Weights of a small transformer language model.
Training: a variant of Adam for these matrices, 7087 steps.
MLP neurons of a small language model. Each row is named by its layer, matrix (gate and up: input weights; down: output weights) and neuron, and shows model dimensions 464-719. Each number is 128 + 24 x the weight over its row's rms, rounded and kept within 0 to 255. Numbers have three digits each. A neuron's up and down rows have the sign that makes its largest values positive.
Before each neuron's rows, "fires before" lists the tokens most often just after its 100 highest values on Wikipedia text that the model never trained on.

fires before: "2", "3", "5"
L9.gate685:132131146139126131112167129140084094137130124142117134134124118163137152152127135137168127102144095131135135100120102157127119113090112143144101135127126102116140121166094135114110103120139130122120127158108102158107118119105118095145086124108078114110138111137176096085141100137105103151153167144137123129137149106101135093129142109081117143143092146114131147110145150161136083139123114113133120128113085124109107126133120129149107135107156111127112116149117156132115131146137157154161178148112185118088113142148144132138135096100101126105118075095146132127117144144102170125168099131118134149083139098117173128126142132130106140140106136156132112151114077128108131107102121113137097094173098137134122149150145106137165101148100130107127120129154119139141158121142120
L9.up685:096098121097093120102144132089134120138170102114101120116123129098130118121172123136132120131105108109156135118110144121144130123131129124138136116141162148137122134119082124134143113107145101163117104161121144146141126072109109142130135156146140115120127110126151150173149099095088116113172118116144127157106129140112168088074129117114156146101099143106196167101160153155151159180110106086160119142126104107132047153128128114181139115144122116060148115110145134142087149107150116148101186121113160157125137121145113137132166109111097184128102127158127117082152109123113101139155112174077091101094130147095180099148161137158128097090121147100139113108079120111143162120119120143127150147136088127126115119126112150116167098163164076095155116102130172145122153130109119
L9.down685:144093152157103107127092135172141108094144136134169115103095110122106150133108118144137146120137136108077101074105119134100159097102129105087149106125135136099128103154109140104113150107111135145133103128108078121134125161134092099156130099151101118107138163088144159090147115105130147114095140095091120146143118115146116151155139118103110119139099138139104122098120135184102098127166127131109134135114122105139135108137178128133110140147128122135118137134118144141134131147122149139154107103135122104113103103141170166134167137145100143168087084103111163137113119126145138100091107159155174171131099114173160128089083118153135138128126114108114108098144111160141110116088164122133102112147127127118130179113098144135125141146129127156117120147113123106132134096144154

fires before: " |", ".", "0", "5", "2"
L3.gate1299:142141134146088181147132150144105121106134093134138161138114135148154122121087137136137127102137165163096096127155146115114149114149107086125115083088132149095085122101135102138104154131127144081157137135127135140113145079124125119151142152129191123101125160145104132123115121130082144167157103084127085135138153130161149098133123141113148079091136134119137136114133108136171111141120121126152103106146150136132117119118089117139155127138096101138182103117105125145174128145120117091097140127146109101123103150093124120129136171141138126098127106087157095153156125151122122123122133082108164110098151099148118156119143147114140100165141150135136126144114113126161085097141098115152102140100115109143100163078098127157116145109138130131132167142089094123155074112144146
L3.up1299:146131135111135171117146123156130130167127127126124129147134107134149154151161167122141135148125158124141142168155159138158159137111154132125133116104111137104114120104076179134136129112088073144148112139140106128135132129121137164148115147163136129118083155166130133130135135114086061117154154141149114129128152115137101117153123108122146141158129138104121107078166118121135072125156099157125192147137135157126119124126138149142111090111117065112138128125096123083110133133084135090136124102111155163136090181126146108140139171135137160130130159119126069128160114112151141147078110101140119097084121135195097182157116132132142145134154143177118113138142130109145084161117167163103154140115118106142119153138093139122115133130137138128148173111139117123105158154074113
L3.down1299:104163095142148103121107153114123102129147128128125112139096139111154119086135176093120104144173102105097150141142132165168141097127080137154094145105130129116126144098090094142130132152153131135139131138135141111143108077074134110163157155144181125136143135134165182109096158136116109148098132096121099110119121125128155123136138098129106135128160142115099095141129102169186079162104123188139125104126121198108128141157119127108159132117104097144142089099125143125133089160099118159120171157162158132128090133088113135122116123099139139101132124097114093129120098157146145122108142074128124113103167126124113128139133144155079106082133129103122115147112154137110115093195138109127114167127171106120143157117107129129139205143116153148100151103114134115149098127131122

fires before: "1", "2", "present"
L3.gate1483:149123151171097098099143139146107136135141136123115136158105168094081106132102096155101146134146164111131132181126140132167105103119106151134153110152111096122105137136177174122147115120171125134102132179175153147176123122114125131148148105155113123117133124119092142145137116132115161092148094085138148136141150096123128096115162146117135116151064086148114134188158119135116144139144115118107115117154148113131158116145131152161154139125136170108168145167116130115181105139097136154102102167118140164109146154095159085112111130104122105141139114136058167133155159137166127132134142124133078091116142115158134114167133116115109088152118102172156113154157151087099155113086100196105114107171138122112088141133122140103173156143103139090126147135088093083130174079158131
L3.up1483:132133119181123106119129138163127133154138156099077142179100190111114138151116084139118159151162113107150113201134145158167100118141086145150155139121119085113121128165157130128103120086163111136113135148160152137144144133106132123146176115169093154137132126118109118145139105107122144109149102124183121136159161091141135109111197136109127114148093079128129133142168138123130144157137091127105145127149173119107157117183117129162153120151146157108142151145098115098168106173079154161093132160129096162122127144110165116076084172087132085139146067135072165134155152109156127117179103114149126096138133097148126138167145094090136121152106127138158098162143164089139149111116123152108135093160122145121091132155123151110171149126102122113092173167110101094133163109142141
L3.down1483:120116162136116108149151135167160104119141205101094134127000108151114121134092090121119123125132116099134137138154119115131123148127084132119102188129128102149126126154143133109120142099142142131121147142117137148131050105133135118135164134152070101125114098161133112084121126081126155134097097150146136088163137155121128108133139142083102147126086140112125145144145125129138116120158095135122138122162133082112152136148127156134138117133132133146155155156114113165118114128138140165076141108116139126119136118093144140090155134115136129127089110113144146106112142137175096144111146097145143133129134107130121163141101101112146145106129070125155114111122144108128136144224127139105121121145112163095066110138109151098115129135089098114114109160120148111102153121159140

fires before: "\n", "|", "\"", " /"
L3.gate1125:075126161123102128095113103118106102104180136144158140089103126144152112117161132119127123113131119095154104105130124142107091096112133109139119148114112125130139137131092146130152131184123170094100144071129112068135122175105144127153107096171183103099119151134129130114106135132111127130182108120134087142124122101110123157119146116116137139142134098093149076116162177116107117114169108139112100106089160106103126125137155143123143088114169156109142139134131145148128189146114142055119118123081112114126123144126142096115144108121149157122089096148177102133138114062151207143143120110108131122091122157116150124112170087155174129110122101161113124135139121122152145137125150094152098170150152162160140111132120113138105123147139146149135109123078128101145150145133129
L3.up1125:139138156130097186102089107072178134163163119092161129103136128125154121126149147151077156115165129095133108107135155106123113159161128069113154153110119124092130125173133128105160087141120178115143149110125136101159138152130125116121129084129158091124147125142144135132170143142160108083092151121170149137122085076118137167128135137112116111106104159141116097126189156074074141099126185130144117160147147138143082147103186121169164133142121147125111091129080150123115143131154105147104137109124160140116114128176146113102112129096127141144150107173140089139086148139098148137168149129127119121126081127119114119108190132175099151108123098139102127110145103083097120135143114104153132131113112127124125107116150132116147116121136118126089110116137137141119144115098078
L3.down1125:118106149124098123129127111129125127149135120131141140115073087121109111124134087083117141074145084132153122154123074171114154122163135141109135161110075104119169111137093127125136160147151135096137154128137130094181134132137107168174107154124131152173193131121146186083134110158153133128102122143145126184143137100128082167127109137106125131135094120122152090144114134127127129091157109241108159123127149123136114100133162101180129142132109147133122115134145134159174155161114115091176136100112133091133113101117177139140119146134111143121133114130159145098113167097130118164094107118124106151166119147127159109118145112141134115147112149110114111147106138119149118130191076137091156175150138101096092122158111109141131097142149093136128125119142111167107119143137119

fires before: "s"
L9.gate1332:128122153133139126170100133173105103135183148139109175130121141135110181130088080119116123126092135072152153121167117163153128094148157076156132126112102112164149145129139182124105113144115115095126108110145130119134096132129144123120147120127138184176155138164127134104125122111117119123179148152118131131139103093111121122170105140110105108138127114142164123103147134091106147082127116163180114113130105142169140105156124123137133133109092192095154087085112124123134141128149132163110149151125117160141156160127110118123091145116165125192142096107151126113159124123109153155115156146129129157153117116176174169136162119110132152131139123150122065139074133105132109162136119168115121128100140109142098118129131128154114088154117122114138088123122130123155115134131147
L9.up1332:145133156072126151114149127103125105111104086131136139177124112111098129127083109113121155102115149079141112142106094147121096144114150111115141108134133106151184090140131113154099137124150154141133116119159104133102120119160144085121153081111137103120151084140148144115164130108152075123155115128118148143156121089123122094143121178149086149144131121162170144113113129109118148129152133156115126129164106116145137134120109092128155116147139118125177126138118113134103136152113123101128116103115129153156081132125140157126131123134110107174159105128116135147061118134116148155111167169130123141078097095072112192159132121142129118123136145143157135110149133133120161118130183157080077120134160114170089144118135180115095146112098168121120099110093132121091142084111092
L9.down1332:126060139133121079112104149124074112169126118123138155133188133136161101141135131137121110130140153102136105167106161172118152128142127119107084135128124111174096147137111132191140116143124148132134086130100151123150186165107118145142192093111095101125141148126143113149094141142109136155087096157088126120088135149191146143103131120192125095081166125122117146136133142150112144080120131077127186147093079140145124162119129161208123132126171141117092103160136125171157100153122132126093145137121141128117143180106101111167101137106146133102156098146111136159146137195140154077111111144119096113135171113118162145146087129131143124145156134104101165104135172174117127143047106124124101113107133076111131198146123119133182098149142125084148131141147111118126123162111125

fires before: ".", "ell", " |", " ", "es"
L3.gate1166:163104170150123143094133112116115113182124137145103180150140136150132155128135108115117079112132147158174141181127127098121128110089104157096178132141078155068107097102141139103148140100122127120129144134170120112166101208133173109152119119157135159130143154085133129100132101138104142080118125150174118106138102144113147101151139159127164106099116144092122144094094125135125085128151164152154116135075112143077080101103099110102142154115104129081122110120126126120128088146115138052130089131144141159155111145147129083145083084117141130135101133081122122111128094165127101116170099104136141135089181130162122171141104146078098112111162127107130113150098162098116121137088176169164144136100139113163138099128140090142181126133138084143150139111126123155136161122114089
L3.up1166:136113131133154119088144136128110127158115138126111159133102132129144129097116109099083128104133139188157145125131066110135172130128107153123147188140100145090093107113112118123158115107124139130120141137171109119121090158082174137148127118159160148122119136085112147080133107097107164121109121155140092123146130147142150092142149147122157127145138114117126142082096148128127103140124164127131096134103125123068121097115104156099124148137140110161166113120116130125115100132101107053127090113156170103152112140174132127160122140159129123144122119104116109151168111151152125111158116111121136133106171102168156171130093143088110115142126113089109127151142165125120113140103177159125147161124118139115111120118100125140134122119145102149143127141108109113115170124145111
L3.down1166:154149065105159136148125121107103137115104145124115131119144136129099139125116140119137146104116144150135128095159146069161133139151147131131162157124141138093112147110123125119152127145138131115127143134152117122125118144106133130135123139122123095116169111100134130164131150135098137149137123174106112106110121159148119128124117113090163140119099127089137108139097114138090077116113121189086056137119115145066115093133118136109148133112124114174128091139105115118103095088125094090091138095106130150102117148137122139098141136154129153127107111135129126142102110103132117131180137122129138130151169085167115152110166129083080108146170179110123112140126153132125143121255154125130144127137145170102132136136144124098124115146102141134154134104138138098100115156136128

fires before: ":", ".", "4", "3", " +", "'"
L9.gate1898:127115069155094122107131139142096146117125089122099162114164111180144105140143137142100126142129151158163152139155154109166122162105162147149130146113144133120133141088144150125139131101130124118092132171120164130099147105114123133163135131130155122106122161146107124097150128127107128074138092117124144108085153128109117116122140117159181160119151090155107137118114109125133146091139114130097126140109108109154150137102092158102186085117107111098130176118110099138123132137058111123129075115157149117103164123131178145168133131152117086091108130128098156145145150151118133122094132119119143090095139161131118141143105147149153119144132155113142138162103154070098135128108153131121112110135198148119091130098094129131164144129136094124146138159100132150157127129139113
L9.up1898:140103085136078124127161137132102069122103116117091098145111110124140112128164145101073105087146109142139142126155125097172158157123141147142107150124143115155117114122123117117122118114112126117128098160136177123125103161088148151142108107126098189128112112123131092146132129111132136118092081162122164125070102074153113155134149115145142199107110078134133134115110091157136162126118122130096117165114105135115143103122144198140079161109111163107137122135132145124138099149122124106119153140141179129146108139140130158119135088098095123167128156126148185127129133120086116127142143129139166137129137149173087157129130131129150190168117118116146140194131143081118126111156128136080152112110117134104123113107105122130128149175139113159136151134104134067109099128157129
L9.down1898:157134150114137107106117127143115094108115105166161091154132117118135122141173130121147126065119140130118138127142095119157121158111094126095116140149089146143089168112132146130113168138107099137142124129147152120135153146103134120147115127127128139125086120174139146152132115095057115170089123115104141156120102133140068141148167107108163148141127135128156146118145125130157082132119119165115121082102128111106165081120146136148084135078148137153159048107142149097149153128131112112137129133109137132136072101130103127112165133077107195134155141103129153125097123131156105112140158133126108175107182116118138150116140097090086178168093110157139121136145167137135151133103123095160142166111099131152154113126124110129106132094112092161124137135112084124121125148106081

fires before: "1", "2", "0"
L9.gate1566:139118066129162127153136115134121091106124133106131124169154152128135137108114155139171149118156115109188103145125128122166149132085105160138076122146130133113099116102142113151175138158150114115116134164121120086161140103048115122132136134109130132148105150170124118154142134137124136121146148146136161135168100117134122092121139134118128127133121130120162155074146161094172138134097147114163108099147104135144132157115086126155136096108110150114121164115065116146112140128137128096118095127111138118157128143124102120147097089107137115146116147094134105112164132114112104130117104159095116111105144116136132131144115149150152137126169111189111185114129107089151099136133084134116086126138107132097106117083151101106129122151129129165132100080109110107126177099142148
L9.up1566:149103130151151116153118118116153101092134146104124118132122093145114145147118169166160147123157160126120151145122108143123099119104072136138120114138144103124105127136167086127140143134128114145111119117051122114133145140097149126095131146107122166122092139133080127130162125125126137125105131114176143146140111141143103113104135120206133161151102142134152191121129132143136127148141141121120099112126088121162106132122148125159155120079089159139142124131112139090116120140106122125122117096117114126135090140122136131156084118074148167144121122118124106114146133100131156119128157168109134101157127168124176076155097123115110131140138094119110113132092086095088101145138122112139106126142168169078088086131127127107102114130102150134131110079162163154116147141129098
L9.down1566:133153117135140158118128171128130164124147101161147117118107078174152132106119141106106127125127091097113132092150133139111131113115164149129169113107133153127106137143083138118099108148100140125162092164133158132147130102128073140127121107117105163123114122137119121113147137130101135101116164116106079161087122148147141166159096164144171092121076127127115118126116082119120109141159107143132130119109094120135137108121181125148106148141088086135128111163108152097122145136159145142122128087143082150143094091124151134119153119131127087128094100101112162120103154148118163107121149155157130175151141150160129117141143112096173157137119093097143065146139099160122102121139143128131128109113106118125096163144127121100175105125092104115133142121120156118102165097121133

fires before: "0", "2", "5", "4"
L9.gate1659:110111140124100131157139143167108130146112137138126114119145104121142083113133114147127134132112141102146097154159096102167174153067090134124144129157158108134122159142132110124173169149148165107175149131101152160130160160159128090139123147126157180156101130125112115122132126111119124168141122120133113115097138091110121081156129104156121137106122114119137166122138140094143119119114117126163133135102120133083118132161139141123138087157153119135098126137099109143089138147131090080137165140140171149102100094126144109143118127147116078171078139157140137128105140107111073075169106142122128169134108142108093111124133132167131173128145140120135146117125136090090114140127101139170139133124084147148151151093194119100160104163092094100133099148076086100122120048108122
L9.up1659:139154146141155113143126124153123092147133121143122119122117111135125119170149094157107072068126108109121112169142163110143109171126062130115112118149154168117202165160144108111129188129153116157161142185107129082150137162130121105129172133138120132158136116122119130124151110131095112120170097113128143144105106145126076117117117145120101115132097117138127144166161143126113117110106129115115147136138150107164113139175133117074168067090091123093162080161131141130172134093127114120163103126123119132147143104106114146142109130138078118175128083129063149112124132162158099155116114115122136154107129099181134106100128098116122122100140126130161160113146127093136148156111120159116150137132137160139110110120151148150107127141119145158128151115156133104109147099112095
L9.down1659:151147122110152115117136155125126139142124133152138177097131105138084132126126166130146126122139110089106157084084072162141096119092137123116162104144144134104134117131096101141136114187131171157141107157150095107127152113135106111153081134117104154093118146085134138126149165145115124127096163129127087138150102140088143116139101113120146116159096126065110134096100120138129117135139100164132160119126122148127120076173189123143100127100141095158151163117145135112134123140147154139140082134095120124143109090122141133126121108146116134119103082098127174133122116139117147144108120141127136153140098128101092104083122124143109107123126139090147109164103126116136168166087149084111111160127122120159127149134178119105139124090120146128123087122091104087127133139125100

fires before: "\n", "=", " /"
L3.gate243:157115143117128149093148166135130130100108144121141113140127107142126098122152089101109089166120142100151130134140091096052104139123137087110147166093106132103118120112083105137125130130152133157112150078146122119118130083126180088177092098146173105130135173093082156155133152125115100187132128122136152134087158150120101134113130119072144139077135168157120100146108141106127118075104101121067094129113115113102189076143146119110108146098116116141073169104136150178136114150129117123117130131097109077162150116148115113130109119102089160137109105125138108116134155085175102142093125154107112142111128138072148178089119098064102184122114096116146098109100107167076104138113108110167106151153139135151168109175152128141148142134103121101111129108084133156098126098093138
L3.up243:119105151113082150113118105095126128133142154137156102131133131108138117147144125145119143177127073083109131122119113142099139125144070103126171135070123088108142111178121162166169135143133134148076122113090150131126108157145102126160124111139159105093097162135122111144139138121183123121102102083180163121146160146118120092102118157110158082098138131136091122138112117131146106123139105143143163087165144126148165119133131123142095171154096135120127124132089083137147150133128121105134142064112116110161107161132103100133095134115109106135134131163124128147156110127114102185120139106138148142098149133116170130139115161160113151116114129135112135074105089136114117139133132121155164130120143087116147119143122105159194136148128136073093153134155092157105121119107117
L3.down243:146119173133159150134169161134150161087132149116122108124103063155142142150172098120095119131118141131150169115108083116083131146118160120108131138151119149107083136166093170098167119119173138135127153108133098123130082098128166114185104105138134133119147108106105106107155142100149136197141152137098109162085166162137117132122119084117100130109130164110105115136101150126116117115115122149079126137133125098123116135117130124150141168102145144160101188077103103172149119108145145138132109147114126130202132105144109130163086109134110125126137096104124096119125126132146140119164135133089091164096123137095140142120142088096113165117159081145118111096143109127130087134155082107141125124138131125126156138153131103104143161115131125145156179150105156157124168085087133

fires before: "1", "3", "4", "2", "0", "5"
L3.gate406:103105161161113151096066104160110112158132117133129148156106111121134185186117169105155137155125127120103136147112114179105121095156170121138111128160099189145127119154143108116121162088125150149129129179154115102147120142131121106137145114135129122146112126100122118123141118100116135123128160076178160130118159152110104147102133135122121153132105132101097122100123129077106176143091125112115126119118111102089138088129111107110134126170124105119110141142153108118115122178124138129163123128109108086118175129130119128169160104104118166136110065146106127169130107121116128126129128163119140110157121108137111135135148138130123084178109096120092108110128100111170119124132128137148099160100150159112155140098107154180108116105112116133196121104145137118148168172082105
L3.up406:124142124101103167122099119136108115153109073150120112125124130109108124160206204160096093142186133103107120109093145110175120107134136131140121114133097132101088125120147184149153158133129094169135116133141164122082167147110089164082097132159140081148133143089144128145158149145075110111121123149126114117149131120115150148102142083145106149152130119080124107138162110103114155097131141127127161143146151095128095118140181118122166156173112177116113145101136137087138120135125145153140100137120089108094142114157129121134126149124140136128075096105168165144176110138102126151124124125149105137108136122146108104129116114177123095178111124165116109136098151120136070128127078146116188110155146146142136118112109144151140136108136166147118138116145139092121114171085089
L3.down406:123111162108113111089077137131113100150163131090124157159143159113105172159144111136163142157117147173105112150135121168118099130119148115079141147109108175133144085138135097144137131133151172131110076140154102132193131130092111119134135121112134118162141118150145112141152113108126143134148180102160145149118186136123082110105155170093122101158083164082114151112119145108140123117102129093166112128130118127120131099102119114142149148165130132131067152124145117111143125159126143135136109120125108094092142104131130098115137106106122160110133131150122147154086099111119131155118134106167135130104141124116107142155142158136084106128119157145123075107122067104115151156093116143099173182164160136125083141144115168120111098141131109154128160096152137151147122130146116

fires before: "|", "\n"
L3.gate923:113110105098115100086192171100111108122101125131151155139095114124107123105090168126113109118140176108141080131138131125119134146127175126132079159133103184143102153123145136101136125132186124132119137095188122110124112131137096144118143119134083130129139120110146161128119123126138118129119134132125115129085124155118178114152124096122159169154143191131118137143151181131136161120132137103085134087136109119140103105111122103134151098127124119123119162106128101129123129108120145112145174153130152132146092106173150128151147138133135146159134142133088083141169118116142123124095137109108114080135106137106151113054154158123131123136132079115126183113144099132162149121125133063115123172122160136134146159095088097135108151158144116126087130133120114142093168140141123
L3.up923:145085134120104130137098115100147127146129136132123188123102134147176126169099132123118125109096141108092115155131109147146095107112119143151156113126118123133092150155176145120141132092145123129132121118131106129121138122140115124133117113116104133115125161132107133132110167138144135094100156126153131128117117094096094148179136128166135150132152102116131125098140110147106155102127142114088138126122132094155120134095155166123102124169111156134141163160096092100132159164138130131092158127125132123137130160120115113115109143188144125117147138105107145120077156183091154107121094177138119117144140131133108112120202137161102086156167147132142108121114107109140118068082137114090126123142153149133169116157151113119107128120151150117098117121147143084112109131123131
L3.down923:165128120116128177132114085141120099091106129152160129135054123159104126151156110134142109129132125166107161104126085161144100105136103102134125116130128108104152155162099127160127153104142127135132114080123090087103111121142157162157126114092160156165126125133163167051149118092177124107128146116133115133146144139122084117089111139134141129101140123124122130148146156114131136132103147164115105166114162149090071137122138135097107138151110110122155082114103143112100192150144150131132138136117138162162158110097141141128102157113117161124142119141182147121157160124104169126117082166149154135093131132073116121136133124159106141085122127110120115135099133116129104074144154137213101139117110140134185155172150120123109108126091118097182122136084124145147121091129128

fires before: " |", ".", " ", "ud"
L3.gate2038:087149125157154162153133120145081091088133136115138119146136151129143140120152132142125159086122145138137094138097101089100161130162168139132097105104129139103102115090076117128101126118097144106128151088117125142081165122095167129127176131154122095135156149142124124134085128137099127100122107163122083097110123149153134160131118125092152141102091146122098141177106109136139116108158132098111142099104120126125109096106142139149143130123173167133145116089092139127113102179150108106110128090095146120152120150098102084142136180139105162130147148119158116117131075114119100134136106094099153097120137142154119106157137134141156141103150119166128140087135134104131133134120154153119174113130134101117106088155098111130112132134106113180154131108150117142123090126127110
L3.up2038:174124092117132134175096118126129111138107144110127107097134144140113110128121112129129127119150098139144137157125163092140124139153112138103113121131078098072121119143133108121133143090117104096129155113122166119178134108111145106151111136139156121068109104125118165128141164110104107128103102166150147153119119079097154100113122104100153113089095113100145102139160129147109078107101142100126155141118151132124112148111098132118097126154117126110121117148087114118080123157123085072105152110131093119136120124079157095121160147124144169133109112104150102157148140136114108081104147129172142150081157127126093143145126114102147129064146114143150143152109177115161125163119130142113109108104121154111067107133112160122130119126111103147139152127149134137148148117072064
L3.down2038:121133120134150124139106134116079089138134149144158105126122124130129164158150160163128120128110113144159149154151142093156107118157156112146107146118149146134139144118111103117129174146144118114146176127125138151155131103126132137172147134112146101142134098138086145113122135089130112134118158149102149143114110114154112103150107097083109130114110146108122132113122177176090120087124128227129114110150103193087106138105084145115104146108122127154097089121120149121076114131130129104113102083119146116145153140088090160139150125143128145131139156138125140136136095087137109131147138101125149168137182146154130104115156102111119146112161130123119128116174132117130166152255139141138139100114127149119120097162136129111121159126111117157136123139107095160138138110149114

fires before: "5", "4", "3", "0", "2", "1"
L9.gate1196:114112145118122140128134134150115127162142133113075125135121106168114124144136169157083110102134124096146116141131124084166120132151135163122102099096105148100130120096148159185164105119111163150141147149168124136124137126100095160111123106153154121149107140148081165114147134128103115134136167129143150146102187133106108158156149124115179095087135096160094128084139154136119158089120112152133152134165143122133125086130105124169137124087154124132151156126173104131145124130097077118141082165082123116125132130173120096172092099135149155140115112127116148131144126119095123120134140161113099148132147084153134141111113129097131137127119117081109138126127103130142161142115125135101075131095149107162072113179118188154135150130137149149147173099117117120112169132113157
L9.up1196:115128148148133127108144125146180153160107131146113121118139144116116096136086104182087150088109134132108126137117154140095108157185085118094098109132129110107133086129154120158116135111133155117128092151127169140144186136059127083135104113116116109099148160099124129135143108157128134110120106091156110155077159140086087110122125096100125103126103124128086096115124193101081161135126134124104104129153139088133107098119127123160117111122123121102125145120112121151118131128136114146129139115136159107122131099130072138110111171150139106135091092151106133111112156144158141125080123165148098150101109131139121132161144096099117161125116108151156109138135119056106138146092090106106090110083094125163123132119099120149121122156154176124119143138099120089113146130061125
L9.down1196:161103163118142071130162127112093153130108136115137164110158119158115100127122150143133125073143152121119090119143120128146118123124124103155131126134141144126111114122136133144153156127114119118114149203147119121139135149078130169100098133161140125203144131147107099141158119097119109199154179132173141161072136128120148151174091157106140143118122153133099139081104129187156125144113142102129139127130098135084122131129106138141111175097122112129148113170154098139164133112046142163164072136112159139146112136160125116162074104141153135140113076136117182108157140119124107188137144109141152147119124101093138132079131114110143125120152143099149131148143134126166136127134092111113159085139157120113095126142156153122092165113126129157128143129147091121126104125136171

fires before: "s"
L9.gate593:164100126119123156161167136139134107140156133083093085143167126173104155141107114157134146074125124127128109143125112129111136140105112103106080098127110102126117110135130118151125106107142154107116139126112150124136108101172137096123118121141141170128123116158126105092151157128130147117173134183142096125124114136102094124150136120162064127114171157153141123149161168143141133149175167112121147095131114155168153160147145161161127151169114142143137123121094124138079101115145154111092174139117118144152125170133141090112119110143105128169102131158137102149098141119119132146120100168134088157080102125111155145183136171120139120115097136108116164081133087131106140150123148174135136159112115133141143132100122142143147107111156143148128122120150134125135142120160189
L9.up593:115139123108100140138140170129151100122128134154124127173113104148102107143156118111105118124119148136117156140136074134116157083095110087139098177105119110098127137103137124149146111115112125147192115114131127160142078142095138106120137096119121114120097122113115117078128154104163119113182147164098106143118150123147132116124115156111159145133120178134156093116137181177127125142086143124111099113103119114129149150106133126153152113114126141109157141158105129156148100169115118104172106100112139106121125127141098103140128131092112085150148119135144148124123109187114161103126062172164112117116161075072154131099143138111062094159099100148133143118089119104137113179131094133101176145118150060108131165118163143139133102104105134149137096099130105150129108158131154
L9.down593:129156141130111125128100089143125110155157165129130119114111149108125085175113112148120150131111112106106112140137157141080157092123111125122122115142111094129137103134111136134179131138134193164128129121092149134128104117124137101095121134176107096135116137146162176132128148105153144107139101106122122135126131093114084120146093080142132098128145113112137121134144084112130134142171140111140162133144127132107080091155172149082141101158072164131156096116124091101141156116116146148120150142123139135116141151154141116174109131067116151141125102124143138141114092110087145123121132140125136053148123109157125134161146134102144137170109126118109175102097121139118083147099116211104113139111160162113119099134134097098128133108146122120121136082130107113088125153138159

fires before: "0", " of", "1", " ", "9"
L9.gate38:118136172151103118128154115136110113168093136142118140133141121119112182142149161133144115147157121117169085107120111155132082114132104097138094109131111135094085111127158135168137144130147147124103130094171162100116157155109087120116134110152126095128122161137174096122162154149128137095112169127102126174134111131109082133134153137114164112143151087112137119105155136115154105122160134084174149126106131098180127114138094134110113167147168126130142163092155128113113132158097143162150120132098130081072123117157118132135121087116099139132113118156129107112136096139145085103104087138123166137130138103135136132162123130123124115101123119108156126155130121134121170167086118100091081123134143106171114168138133137173151116134104124125173111148126112127146090119095158
L9.up38:122126162166115112162121083140164153127148131098128122148091171127122151149127127111100126111148149173147109130109113119113128125144164153120136125120155160147137157101114092137137105097112114102151113118131154131134125118130184119111155058107131108141146178109124143117103121124080156133168085083125176145135135113103129132119147174140123136127159123143132100125114177114165119074167091110135143157105114119180134166117131137089185131157088118132093143128125130138082136088165136099083095066100085108130138134112137117140140133106159157107155105141105136107135144121166188136125097094115165148112152127100129165132111107160062131100120101176095132109125127137093152108131097145154086149180117126165120108106137116121116101137151120098127152173132091129126118124113134
L9.down38:151100108160120101149095128167157128150083136138111111168139159137163124173145140121101127142106096155179126114116124109113169148140161145139129126122166138152097116084132111170091086120103150138112107102171141178124160138123150111129175124197142079133171169123141129122149146138092154122135116102124117126131117138150148112144117177148103117130159124161133151114135096107142164138150182144157146096114119137151128101094117130094155155146136130115108110136132107142135136105120116122168107104114157096149133099130169180144137114159115133142139104142112151142090107128118111107069092119122110134170129089124144141107124158074131170139185115180111123095163135165142127130113118154130133121128121161142103157127164148150103141137122122127181111129153126143121135113085166

fires before: "3", "4", "2"
L9.gate1284:097102130116106114120116132152143171118105102100104121128124132117139100132159100127165110145120154111133110128137141163116128132135099147115087110173083153102126147116121149091120130120107107118088119140145120123119132124091146120162143147129105119163094128140126090129142107149091130090118113142129169095118096154081081117101108138124125148117134143123131135116095140150086141109158119077139146150130120101151139131141093143106129086127125131131138139087144146137109144145157121096146095132123171142120118109185179116180144142128100160175149127122138167126121127106127091130175131160094087097121136118126154119175098126161140122151154131111125133131112098111094092105134098162145135122153126090124138126090149135129102093112126113110173158136115151142113093134134166
L9.up1284:134117146090139125098136177134118119110156132124117132152145154133188129092197087110141111105143117088109115133157100127116142152167114073164136116151074124142108129154103139158134159117161111169167107102137118080110128138143125162102129094132159126160133125120138144157115139148068070117134175172161131125119102116109147142134155111159109122122145141139132138129158136186125136129096135124146103146144130156143148123125127094112126135142119178146126101098170146091127156068140143098135148157150132135120119137128173111150088144110110133116105136170141101156136101110103080130145119138104164141161137107146172160144105153139124123138154145103140132140116150068133131104124108140137156149142171083112151098153127135093098150105167078118168163166141162111121138173145172
L9.down1284:129098114101115150145121124134159090080165127147141160111144104155151128109139132158138100121095086093108119121102107098099161127102162138116149119098118130094060107142111166125125138118143157138130125152132080142190156101102063109157114133161103104103140118126154137179088116098116123123094159104132094194163125128149127111163071140122144134129095120148096135107164093117120120119186139160127126150072112128107101087155151147112106166118097130136101108133111133099137117153092093137115117100106120118128098104134140144066147134137092152128076102129119146124124131122161154133083111118117120136139132125120168140103186150084146124092100111149136140162166119142150143143050136104139137140108132110129098102147077145137116213162140128115139136120081146139171132116117127